Weights of a small GPT-style language model, trained from scratch on English Wikipedia.
Size: 16 layers, 2 heads of 128, MLP 3072 tanh GELU, vocabulary 8192, 50.4M parameters.
Architecture: RMSNorm before each block, biases, untied embeddings.
Training: a variant of Muon for these matrices, 745M tokens.
MLP neurons of a small language model. Each row is named by its layer, matrix (up: input weights) and neuron, and shows model dimensions 80-335. Each number is 128 + 32 x the weight over its row's rms, rounded and kept within 0 to 255. Numbers have three digits each.
Before each neuron's rows, "fires on" lists the tokens most often at its 100 highest values on Wikipedia text that the model never trained on; "fires in" lists the words (lower case) most often at its 100 highest values on Wikipedia text that the model never trained on.

fires on: " to", " and", " would", " will"
fires in: "to", "and", "would", "will"
L9.up797:105081179156143133178101163153124111098143085158135171198135163139120136183136150145158109050093138112121107155096148147080144063134142177091151113098154112097134216214149137163113157155150088166060096148153156206131150091070156167156170115177136100123105099157119108158103093139093106136123122067134097186103165091110096170124117136115152130135083099107127121116141139135095089186133042161092145125109140109167156085137158091125122128104131178153127099130154155124128137117094147149128147163093191073122086099068103177124100104077167103097140066160134169109150134141136142052137097149177108165097100092157112094213120085208169168136126181122145131093175108088152105112172108082115116142150118130156107146112170160109139087182157167162113190121116090198117201159111097

fires on: " is", " are", " created"
fires in: "is", "are", "created"
L9.up1722:167119098162154133087178124188146117164134130151144168185163163112113131108110054132121121118124135122102126130085160103154253145087155160066167108138062137084159184130143170164104150117183107099136097153076144179131177081115137072115120153180129113099155165104111188155124149149141137142133200097107068130131147052135142185159162140099133122091173096137133142054139128146115137102106125094162117144156105075177128150121063165054176121135159118167109123127082149132150081140126084134140118127121098192129119112111162123151100095122186105062085120090128126097139137201100096174106169069124147169156117102117134049157125134089162187148152150149158161111136099103146138114079115123110105160157138197101157105144137115153088083180176189131119192077101119108134080120167144

fires on: " the", " and", " a", " it"
fires in: "the", "and", "a", "it"
L9.up311:102108147069173170137147137199181174164053135069115085110132120194043074115155149182130104141140123115141145094082131101130066122120102152167109089132093148154111069099148183100129087049140135065088238162134095198125162109130134098158076114129094083169119146125046104140144169134140088154137177118163155144102108073114148134096127104166148143089111173094119192139156092156116143097049125107100121108166110119102135071085090158149165183103095085153104114106142167145112159155115142129156070147165128131103053117108097068105155137108108148167107139104190097179119175090111106129108114121107120155172150150157148087175165072134069107186106189088156141130080106107085144152117158152156148121136163162156118161153134137180173099104127138102133138157124128139101168153160125

fires on: " a", " and", " as", " did", " for", " an"
fires in: "a", "and", "as", "for", "did", "an"
L9.up3017:145143148130137106142100100067108157077074187121061102071085143105112123110106147099140112140098109178067120120150126137123153151113106125088176131166137158163116146147110088125132080107144145133070108126131132172168130063157107154136120171064173149147103094134098140169145145105223086139124172064159085113111139094146141114095111131062136127109118089076090121132113083163187117084105085145157098146129085094099192148117169171088108178159121165124148139130077169137136124090122073130139111123129092108093044159124097147130099074099121048153113080139185115194142120066157119186123156125086133063081079124140106135137146115139129096186145182115095139125103105132106138146117132211135159119165103139095092152088061088135120147119094074154088115116099122141114114128182075

fires on: " the", " is", " was", " are", " were", " its"
fires in: "the", "is", "was", "are", "were"
L9.up2343:112126070147062108155165137157133141076104158107134166079166079107182096188106098127128095172170115104133147099102168129091108141130109155136178108103110103146118117099071168106095129140129143100096045151113115099106088139111129086087144186095139148097078186109121133191127199135125074121173160115156114133203065080155186177129117164096118103112152127055157124144180149096082166098136108110087114161083140143146138152138078177062051163139120090133116134110099112069159141173155137139141138131164156139125142149180109100110142146114111117088109157095141110174117152122134093197178099094086194173146115127067098125166186122073103121166113115084135146124147203132144136118066094071083189086138141160107045143107105160145162164093135128165092108125140133128164173149106108

fires on: " to", " not", "t", " would", " will", " can"
fires in: "to", "not", "t", "would", "can", "will"
L9.up2681:109098092100136062120107084146192132142088105121094203125069135125125124126124145134186125142142134129086120121072137152072080086132125111146157117153165094082116165131169131201061130144134130135122142142218086142105153165093121140143139074154113087061141141140126122184133121133182156113068144132127144166164118126177125103168116137134125135203118102066120136152113125167116097108187063143137126174116159131172172069126186132166119129106115152162122161092150183157151153148103111131160161113053167146179106085109121119138178070088113125152115152154128158154195132169182124118174154114092162138134056089150172146153090090129057160123143075105155162137152118111092167131099130076146105130156149070140085120098152150174082138177131152092088165146093135185169130076106146

fires on: " the", " of", "ris", " on"
fires in: "the", "of", "jurisdiction", "on"
L9.up2908:139158164170142122094115041143176120091135174092133101087097093198116158093126117085109139123154121179110145190125078113146103091170147119167122045112168142139100143093125119139105109095120132148147104123162092172130124122139161124168149076110173105116118116069116152135111194136146153124175150074107117085114161056151154145123107120213115110078084085093130121151170016140078162206189102112138143038167134123090107106097120116167146106173153113164159098109157122140119160094087184118123096183122150067122151138116187066119112057125042130177133102144092139157123094096095098138109135116087174106120162158131092106155147125107154086167159121151174132136126110148074126208086155117123142082167133153148110184132076104085092115133105138179133144086134080128160102161123135

fires on: " the", " was", " a"
fires in: "the", "was", "a", "and"
L9.up386:109120133138167194124160135115136069190133089115136084114157134132133081136091123148153122100094049194117140126118117153109146217151157047089123103183156080059157078110069090178200169133188177096162120153104157117067118091090077144095181085119101128149101147117149137021115119151079140117155158227136145150122163114135183125137159116117127170116085172160161161091141098177122138135142098141106142068080127092064117118156099103075157119155153073120065106154088148140108106127147127159204120121123175109118090189167134184093106088124139116120125152157120128186088144176130208143145163182117156140186151144142125088118118134152084193110138077118094084081083168127149114167105142107075125147144148142127115122099145180138093146128117107134129094139090141166137171119138188

fires on: " The", " the", " Z"
fires in: "the", "this"
L9.up1283:096200099124173097136100114128145127144104150179093111176151172158156106135110185152085178140065066113090117137093095108154093142190133169190097108147139102132105097194140133083194170123134093125160132170115150163146153136121163130145157087128087160128161148131134138111107170157109163149167173179115086085183145066100192130099088108132151181134175093097212082154112058071094153180134116132090118146100132104149139058093076102150133066128158134087146132050118112140142179109147122121144102135105143159157073110132120143119091128159150114124115130087068169135154160144143047114098124096088134145102148133153157149170080110118143105123174066128129145117149138140115150150124085137112146147207128184180126124146069122116133161076171187062124116183110147108177178129116107

fires on: " March", " August", " September", " October", " June", " May"
fires in: "march", "august", "october", "september", "may", "june"
L9.up3067:080133142116127153148145145148098141146169071112145133093127107152164132108126089133126155088099120061125125109213218113128104162150099149140081080135122058097105116085093164095136110074134029074133115144148110100120107150104148177101159074072104105125118102122150207094091128135050136171173136144136089115181135152181082102118127118097165054114186120106114092131126115103154154114128138160051131171080124149116105179095122160154103154131121130112189119148133114131168099125104150116108146147132125074150067029122163141116106122128138050151124111162110099206124153148147149144073140138105125131151157153133113151120066148107136177106185174124111116151145122092154191141067107117114136137123168167141103179157124105176110145148177119134099152190102067097178144152174160

fires on: " its", "s", " their", " Its", "au", " more"
fires in: "its", "s", "their", "this", "the", "more"
L9.up2392:065095115117091087141153091134193128142119159078137173139087161151135162084170130112124121119100129096132137185120150141151115179057127157170086152145088037125116128126110079060133136146198130132177091123081085117167168111147172181143114101115163077143101193110093130124156111128156132145180121091118122139137198150118107166098134085106115119139099072119181230145131127091123093196180071130120143116108127092111136129148148026070142131112122135175155077097105082125103137126118108098110111089140118175145135172190140158121069103143134136152135130102085139119138129093113053114138155105150196174086108139176150145148097123164141074164123121093129112082133120134122171086156201166089099136178159156203152127106101136121095188145106129120151157128099110102101136135141107

fires on: " the"
fires in: "the"
L9.up74:165094178131168106134136146064139125136129148168093113111172175134132100169194101134119109072115115106174113115117123177137131121090125095168166106157137155165148146147111143095113149070150115144123189107111125092136140101117143152118094078133094169093117144088126182104174153112132132149125141139123148158121172135150104164123090121127107108086136085172116074092157083173139121115125096122139144154083150123182148147132073137091077119136092096184079071129139092134102126100124149125142076103175124146149064186107135142178174100152120128114145132108146100133100170116144062157092085063149139153123109102145148104104133080130190117170169123094139149193111110152136201086151065092084123103131137142162106071151111188189121147122161171092131100129116129108125074153160157

fires on: " made", " make", "s", " making", " a"
fires in: "made", "make", "s", "making", "a"
L9.up2556:105107122071089124103129127096120145150072086113157091109100153155116108111188167084203148113090139131136143188090123199100154121118099099091087095135130144148149135115125145187167112072112094227237092098091100139117100103145143199101072173142130180118080188071143200133147108119098131203144166161088110154130134106129127105132079096179123123135079125114171122153131105124149171122131133165179150091117134106059121171077192098094134127139148096142086140133106185089101144141095089120100121023077117061149101110121128123155047121157169126114157118203143113224113093157137138121129082172120187081087105151115178137082104158065129175124121110191104133144143130082130139104149127144096112142135114108107119105113141128141146079130126136168126137136130227055094143084162134

fires on: " a"
fires in: "a"
L9.up894:111111121134171105102196137058117130173142130171118112151166106074147097081112176147074159133091165168086134096120092120152120165161144160132130095152097137081060115140117099141098190093130137159160094150118160081127122153148083078115166136101109133094108173098113145127179108129126160083139174125147097083108140120081120206140175105146090155117132138109167146104083095114204080100133121111116175154089151113083078113111139109121172134198170147094089095120117120131173158132160117093159144077076063123141092126167159154155148152131098115058133109072173075170169120129175134149131098192166090093077146113121124061148100133129073161180159101102133156120154081129177110123041083184154126179176154107079202139087138079151151124154158128227115080162143147161122100123173122

fires on: " to", " not", "t", " get", "ly"
fires in: "to", "not", "t", "get", "never", "without"
L9.up2110:117134092081191100171110166138113136090138128135116128157129114132113153158125128184128159157148081126150091119110148160101095118127111152138146114096163098130061156101096141119076181134131046199111125101123146094114124137135132123126136129140107127112088112115175104138125103112110079136144204147094168121131126093177108089114124153187119171182107138071133132100116129111044165116156159115139060187189045174079221050079118109118123143094134089094139132159120155089085155172157095043120130180105164122153110137102150143112106145075178123171132137084075122116122153146116100108136112150126099130085113128063097165139051096107122101072125180106143169096157148148158128115085105118108138144126110123144089114192124125124123111141153150185099096141180090189126111108082101

fires on: " the", " on", " May", " August"
fires in: "the", "on", "may", "august"
L9.up973:102175125141060161099116126168131084125123109127148160089160127099110112134113137125144092119091193138071162171139144142172159206073130148126053136142167124157126115131144145132147119099063112123159122120129163155146138169142133173106098155125181103145166119125077136175139098107077129143144122111095129188116165143136085166085117120089119125177126129199102114127104126102139157155119098079148155127107154129112163132154166115176195159179049099092045134115094087095093147122124112148177142163099136141087122112087078082105125165119125090117144132146118099130135111139146126147062124117185160142172143138144094179103148175172146121148133138085170183106149109079111160154105178130093140156158116100143106079083107157137126090086131183128152144167143100102061140129118152

fires on: " first", " it", " a", " Tai", " 1", " I"
fires in: "first", "it", "a", "1", "taipei", "second"
L9.up2719:119130081125197196059152159149113127116172158127146130117127117143103088115119108144164076085135066130175124120158072128160119152161090089159167104131151119090123107138180150168129111109161139110108110122137117121141157117118126136106122153103068159113146141119136145098168104113125137118171127111107145135130101155116084083090169086132097134099133137130143091152106120108164141108120102150132154108053105119186142143196070165129155098098097143110136164165088133146142072104181088102041172135120133190190099108121081117185106138070153115158118103114139101183121140146068114128116205158143122115101140144131100090165109130054056128074090124104111085133166150138151121103115156121119096140151137064126161085191096067143169113147180193121089118183142089155101091108122137

fires on: " would", " to", " may", " have", " as", " Hi"
fires in: "would", "to", "may", "have", "as", "hindi"
L9.up196:163157098122131123094128164151127214133111113110118095108151108112106169104107134134116126110146149126087134154182123146135101091116133179089189112091133118175087154155153125115143157107194167154129084143180111107115102125166147121138120105115100062110120152074123134155169171104095122112143133075101153134097149093134119098104147255151117090087125138128161109168103150102172155136168071102151156158065135081133177144162120109127086127172132092153148144139095180190193138151147122142201132146140083148115138162073084132113183129136144086085066122136152048115088128150084121181232123079138140094143116124110152098139150097119098115116149131121120092127132112084145158152051120166102117124151115124149142165125133164111096118146133120193165170143125124125111103120140096

fires on: " the", " that", " idea"
fires in: "the", "that"
L9.up3048:074152150101124123189126112091114144139151204140183136120123119135132139158147138139093178146125137157180100113128100115151146165107117142146113095135157073169066172142115151148165109074116138126125157100166132150097151170145121109085066141139163132128097127071146118133139140140104102172091177113060151115130141106143132091057099088109114156083092131118125092138160163116125148126116145084157142127143111116138096182104074084146094087189111164146110114071092094152103097166124085166063097136130125074121095142203190112072089194156089133108119101111163096147144169127087107130118067103147114160098123099175161156173113114097097145086162120182108184201156183130097124138078122074098081119178135165143172175127075175160137167071118135113117129059178113173148155115083162